Weights of a small GPT-style language model, trained from scratch on English Wikipedia.
Size: width 192, 2 heads of 96, MLP 768 GELU, vocabulary 4096.
Training: a variant of Adam for these matrices, 180M tokens, 11194 steps.
MLP neurons of a small language model. Each row is named by its layer, matrix (up: input weights; down: output weights) and neuron, and shows model dimensions 64-191. Each number is 128 + 24 x the weight over its row's rms, rounded and kept within 0 to 255. Numbers have three digits each.
Before each neuron's rows, "fires on" lists the tokens most often at its 100 highest values on Wikipedia text that the model never trained on.

fires on: "f", "ict", "xt", " document", " foc"
L4.up525:107114132141095108090140115138130151107119127146132128161169128121101136100126151101134095127108173099120113139136135125117110131106123169113104133138128104160115089140156145148121109120102149091108145126182155089121112106077135109158100147118104109146153144135117181139170125157089149108117104130121171148133174146143120120139117146138174131147119130119101141148110136122128159127209
L4.down525:170091109094167136170137124141117127161106112161115127103116154113121118127122133115105146138132124165135160138141128140132117096140137119169101152137109117139149128111105075120099135152106138139142146146146155126142141118180125178026176177111158134152129111099119124149110135128146121169160128154129074132118123140153134090121086166121110163146088174142142151097184126163165128112146

fires on: "ated", "her", "ity", "av", "ober", "aw"
L4.up720:168173151098140141140093104169129159130097130168104120117117122130105076140112126138085125176152154105143124111147139101081118087101157105136165140103100106111099129142149163155119093107126136141123172143165164109134111154132108118156108069172173147124115123138124134145111109148121119100131127119159121097118144141185080119121138135116142143141110155161145106123162134149142105091106
L4.down720:135121139156131131136147144106135136148140139113121115125127161133172114145128123148140109088159119173082122134140158130147138116135106140152130092109191140130114137160084103093144132101124117121144123118092080131164134084129141220072121191121094129153125097138145123111127118142133118152147153154141171149168117117122164175121132136155134134133118095143130174167105144129101118123093

fires on: " not", " second", " now", " (in", " (w", " Mus"
L4.up625:148121140104147147150079099131115095158126096130138123158120116149118091118111142091111173130129152109132136121211084156099157132125141090147145132141116141147154122127136154118124113090133142112153127148151143110147114121089150107097125124138105115088129123078082162152104127104120136146150166067155136134135101122182081105115109120105136129137157134100159112121136098146109062138133
L4.down625:094130151095177118090150107182108108115114161175113169128142157116110102139155094134132132180166095138164109144102119135164129184146118155130137108132134155152144130173113127104120162152125061127147115118095132102091076130130112144118132134109155146165143077106134110111099138119164138107114143130142116135076117149134129128150149132136123150153108161135163163153135125112119145133100

fires on: "ly", "z", "iz", "ely", " still", " also"
L5.up613:127132148107140087117133117175137143105147108144129154122107160117132158108117134121125111169116159140135125146171086119166095146096155137183137079130139068100135121123112139101122121120079124097113097176136122140146145156122131122102127128124102176125124119121137151131096159130150129121108102132167166134139108149143147158161168145108135096089121107135167134140131155067097105115120
L5.down613:131158111131118106109114114135124094087132146135136100097087102150148126146163128126102175116121158121146130163094133139140096124153129122089084102129123124142148135125148088162115129131183122130122195133145087135116107110147159160135149132125125119126155132078122147144160109119091140098180109129084127199128140150133121127152123112175134139160104136101106107113137072110162125140128

fires on: "\"", " "
L5.up118:141129145134113108136140124131144156117123173136178158112123123131140137181124146106160134120155086117177192132120146149096131149139154105107109112104092119118114162118146130100134118129160134128104159113126151134103133175103107142149123109091119108127126152157150139106107159147115119117129111082139167122075126089116132080168099112125119122117128169100115112154139127153106149155129
L5.down118:089170144146141138138193146157134133147132119121150111131171121118111155127126122110141077118088139131100103154154094105123153086138137081094189141157181123096156121160141164109141112125150104142098127154144103144130108063175173107138150116128134104152105154132118122146141077126124110068107127131116163095118146159175116136111083143120094098157107123112144120074151135133134132098119

fires on: " an", " ne", " am"
L4.up16:081148169134139130127112134140121119133146155131094133086127140124140117132129121138136118133091107098159099129114170165100129108161107148115098108096130087130126155074101178168149157133156104118127114111145098144140144144146115154128087086148147110115116108135114138118101131140112126084164137138145144070106132128133138139097116117173082114124176126157063153107109129088136117098129
L4.down16:155118157142146144165162122145122158099147147102149136057098138104123131153099125108141107108123111166122118125115123128118095144129117144132175133151104179089124115149082113143117150093115153152109109157126100113132144089107107182121124174109123119123121105119145141136148150084114104140140119175170122173114169155120133149110104154091156095121094146130126160193125117137094143140108

fires on: " an", " ed", "BA", " aud"
L4.up27:096108137117106127122107147119133102167158115111131099120139145134115141133162150103155169125129143117136112159129142163101129110147153173078124145162110132160141145080124129123131132119105143082119120121168128137100107118096156116191083143139131099142133137149134172116138135152123152140106124127118141127141119104189106171147130141164173119110130141142091161154108143145149112108124
L4.down27:146139084142128139182145072168102146136113102132133116122115157118122088130130120112099125105105071149146113137133147126134089164120124119135116150169108142122166127158068105148090103157091109115156152156105132154156136154146137185118149124101110112138123090130076122161105153170165167127131117113142142136105143176099101118158102153106089162154089149129132169152143107099156146140132

fires on: "=", "s.", ".", "un", " her"
L5.up586:151116113122111113114120097142098027191125149138146130145116109182086101099107123105125124109164141097142111113132098152158147137124118113160082169114116157143128126091110164097113101107160131141147109102148151097138093125115091134135139143105099101105094124145093167154170137138108127119139136144174169129146150133159105141113124127103133152157107163122159115135153144145115103132100
L5.down586:117129137151134116133148082097127168168112191124137139149135093125094116154148160126128127140126143175142138070155166157102135107152139102153183127137108091154090131087147129157106153142082135082144114111115141148101115114097133125122122147112131148173172144142146128103134162146129142119133164138148111173105116129147116107109146115107112118140113119139101145116130105136136102090131

fires on: " fact", "ift", "ough", "oor", "ob", " album"
L2.up290:113095151085115162139112147052120118094146148091112183147157115087087119093133122146156105109133114123125133153088092126078140116133148174119115115138116092121079147126105154126129137091120133110129084123112149089103130130107162124136071156105147121134138126120188101105114123130116163143145106128145118102115121148132138124111137136112116104161123138153121127090133098180115116116132
L2.down290:132184084166127112121128089189133130150113117155125079121079121184192143153129140098099139138103147126127124115177129122158109128108101098114135132119127144125174119140153083108118108175148115138129169137149092128130121137134129115135167106134110135158119139156100142107136123133139088100101152146126127145110130118132135138134133102136120155091143131113146159169115119062099133091140

fires on: " an", " ne", " non", "am", " inter", "im"
L4.up564:137124148094140121142132128104098124143099114103155113113132130094121129132092123118139138147117112145149131121160137190086172107127121126100140111144123140110128152074116144081117096072162129141140110109096119146142132120136112104114098143159148097091128099111142134139100115137103118155127132116149128129087098123144036108120103130141087088103189117130113133138129138108103131093126
L4.down564:156114158120147139149161107127110148118170151095128150123130150145157131130101099128144087108140115132149112134101091125112080118121113153148147129152122159136144144159120147133130110089124150150099163127125110124102086092094114157136148154083098086122144140124099161121139153107158098148131135138154152156147154133111136146134180152122143133151092104162153167133154100110086157149103

fires on: "r", "qu", " Ag", " an"
L4.up418:127128163131112134140107147157134148112130145134143131091157178070187137111119124125138106180111133151118126152106178168115130127167086125072110135114129149092125135133151129106137133135181123137134116140123124137119131162100135102119078116118166148128125124133141144117134139112112122108126082168128104101124086119122147158110089136151120104103140122110139110136105129160127155095113
L4.down418:145118112115160164121130148162111145119127128082130137117106155145162187126113121135145136118147126075111142129089117101098086084094116116154068146175088162138109121133104146153099135117110157119107148127127089122131127097100127177159125115120118094133111117123114121109137127155126080173142192150138141115154159106097124142127133098147105114128099109107150175143102118094136154134126

fires on: "se", " Res", " Sal", " res", " s", " con"
L4.up108:101118140142130115132159103090124111154152134105156108159112123137115149103086138122148111109098115128157134161140079157119122142131125112107100081167152138147177161142112111093099151110151125134146139147103147163142119119111156124128152165145158113111099156123104102136122129143159148159132173099118157170127107122134161119134091122131138063130139153114127148132086113131123177116121
L4.down108:190102110130131137152134103125101116152139076141135145141140088102133128093151115145114155164105142119132084106136136147148092151120139149069144108150123102163136086128167108115127116152112112142165157108140142157174113127144108100143135061142155125107159153166134136166142105139084140097152076137154110117116087109096116161145143132152098112132144128155098121117131140102113100134144

fires on: " e", " an", "man", "ult", "t", "ct"
L5.up279:146178169116100117121090151155116171163113142137144133095143123132120132128107167114100165106106130138159120122143144168120122097151119110120137138141152094114092115118112147113121168104146188140153147142109106167123115105112128100097140093132151113143128151092076120172102129137138113123136144152113142133130127171158133060116102128134101132158150129158097138141130142105138071087122
L5.down279:166127116103160126138161124144150114123164139149127138117117160103153119141137113133166085175130100161087117123110158130128141129119104152148126069127098186136116148157084101102169152111062084141096137151118099111135171129100131165118113132111102132114125107124177140107146129139092122163125128160146142159117102111105127149120097125130146113157130102165128190133116138135132171174097

fires on: "ound", " sk", "ship", "ient", "ures", "af"
L2.up33:129175115101114087138118095122119145155139176117124087146136119161115088172152138145137121141104125139076077125168139120182157132116147123096174146122136161122159104102112144121103150137133135146132153170096121124165086097108115102162134131131104148111175124101121151131163124160137152108115136131113089162138117119188089121170131144155122136105113126144097108135136132120134099102142
L2.down33:131092130164115167127132165099124121104128112122136141094161133064128137092107135111097150088137097114173173137100105135077105153147127159158077129120125102146079133129141097130155101142128114112128120106166155132106172153144127144136112122134118117127083117175146136132112133105118088136160095117127155129117139105066149157089127114114155131172147122134148153111121123133141161150115

fires on: "ual", "5)", "ach", "7)", "’", "3)"
L2.up364:103121100110141104120120170125162130118169141125126121132202108099163144126146157120163088146112127111096082123128104110105136106129129157096107153129124131121101160107088145108086155104124081154136102164120124097137143144127110139132129136134135145111150126115171124119101110141139128110123140158154134135129162130073129067130138148129139098101141106122153131177134094122114138106124
L2.down364:148163123146110158097153112125098140120128122166128126100072104158104140151124103118092143124141121144154141118129117150133119152166132119129161153097132142090131134132177135134148105175144144113102184125118130136098102110109146118096107139117161141183124164119075130100124151116115132102130149093112124105132102133147127176139139125128162145151087153126124153105103167146141137127113

fires on: "t", "u", "p", "m", "er"
L6.up213:119145155163087111122128134131152094100145137189150125100150169120108148108102154108161110150070159125106144123069123135145189092113112122136147128124153090110157150092146129107156157110145185144123137096158138097145119143144125146120134104137147128073095105117124123100145156148119147124144136116139127121090128098102122135067135121158125111117127083075140124136144129155122147140116
L6.down213:146143125100118141146127134139156130131134110124137119128098099102121097125115143148116129135144161152151170160140146138133075157133143140158126086167099123120097133159126116165121123133152116114115146096154098163134137122103162073083118091109141126147141158126110108121122119107128135130092087133095186111131172148126110176097105103103142120142134113169114115126141107105142124116135

fires on: " (", " ", " (s", " c"
L4.up687:067137142161121124117110118146118118131146132155137097094136143114132132146137142087097102148129169132108124144159121154130138135137152115156113137126155140118174067145146143122119120117165142129110171115124112159126182092155112143070115119142105096151117169154107121103098122123096108102127125141157145128161107133139112083123102049154116122121141163107119157117118095130124133095127
L4.down687:177122123134112102130112094125119159123109125131142173107109125100086152060138120123141123135120100144140113155113153134127132121107097149157133152140152162131094150077119143170137129137135120147092130136105116098105092093115126088194126141160111129087116108100154092137143114133135109136146094163120121155125143138101117114129162132103130133172116087138151088109146152133161117132147

fires on: " it", " her", "cript", ".", " Mac"
L5.up4:134141133115114090109108132119074113188124109120192127116128112135107106131067170107098142111116137130109121138107132158159118126127106124097105130074141110130124093136147179123106109131125124142162118151150152134160115118074098106094149133097110077134105095139113129146144124118090136093145154127096113127144157179100138165099113093163124091155179127134092097124161141109142080123146
L5.down4:120133098101135129136109078135132084156127180176123114162174163081130180106155154147128093124099120168125147129104119137125128128139105131149157116119118146106126150111132117093141143164070139099134136094140122134152167135094139175108110130116152106133141132109123116089152078125108120109124119162139139166089143136156129157133143115124105115114055151127131176126127091174156123131140

fires on: " c"
L4.up611:154099134129128145148144154143147153145129114151068127102153133133136111182131121167147166103069121160072163108151125126162134120141143129146172075154107184126134130112108100126110158132142150148122082130078091155150112102124173126099124132117137137113182113112144134176124142136135088167141158142141130185145112118109137066124084132135087171112097141152113145131155113157136104147114
L4.down611:104107109101104115135063159129115125107140114126129149157155128137125126082115127136097124144165168103119160127070146112093145103126139132115088181141098110134140149145148165161163081124130134137101115126170132147129135154093136106124137120123140110094111140109119112124121109091103152140107127138116127091099136148131125112148138112144150095088162125122153109153124120131144148148139

fires on: "our", " ===", "ard", " c", " contract"
L4.up342:129085141152124130130118151120159151091147141151088139118168165106133111143166129148131121146083107126119145122118146142157147119147117135117128129117123116091125153126100102139121170125137129178125157089149097135130148103166147142142102089106161151137167121115167180131127132171134096129172135169152119106136078136123190090090088161139122116108102119127154139146143123131156127161112
L4.down342:136119139116120125115134134136072140109130158147131114136162117126133163127055145144122078080165133151090137177106122157089148109121134125138099126147116144095107146154128146107139086103125116145086070127143136101122145122128121132127165121124119112086094149151101120103140128108122127103118129166148161104133196163104147115146135159148134081149142113105162176158163126129124154145107

fires on: "s", "y", "he", "f", "n", "ethod"
L6.up541:142112181133121113128191122178071132142155140133143089113110096102120114124136130123119104099064094146128116135140127115112117151089135092147128126102135091115148149159129102105124153138118107102087197088104111131135119149125133149121148126145115167148162104139108116129134139111080118137156096139162151158142103141083137125104122067163169122092098138145124127125135126103148138116100
L6.down541:104152070122144126174100111108151147111138115115061104125116133169158124103115130126086137111141142111140147165126135135126166119161143127122126122170128138138114124110129110126151138136164122122118122143161148147116199144087146055119133123151126112101145132126148106113125147126096175151159142161135138119146114134137127121131121145135070108088135153120087077098133110176090140095105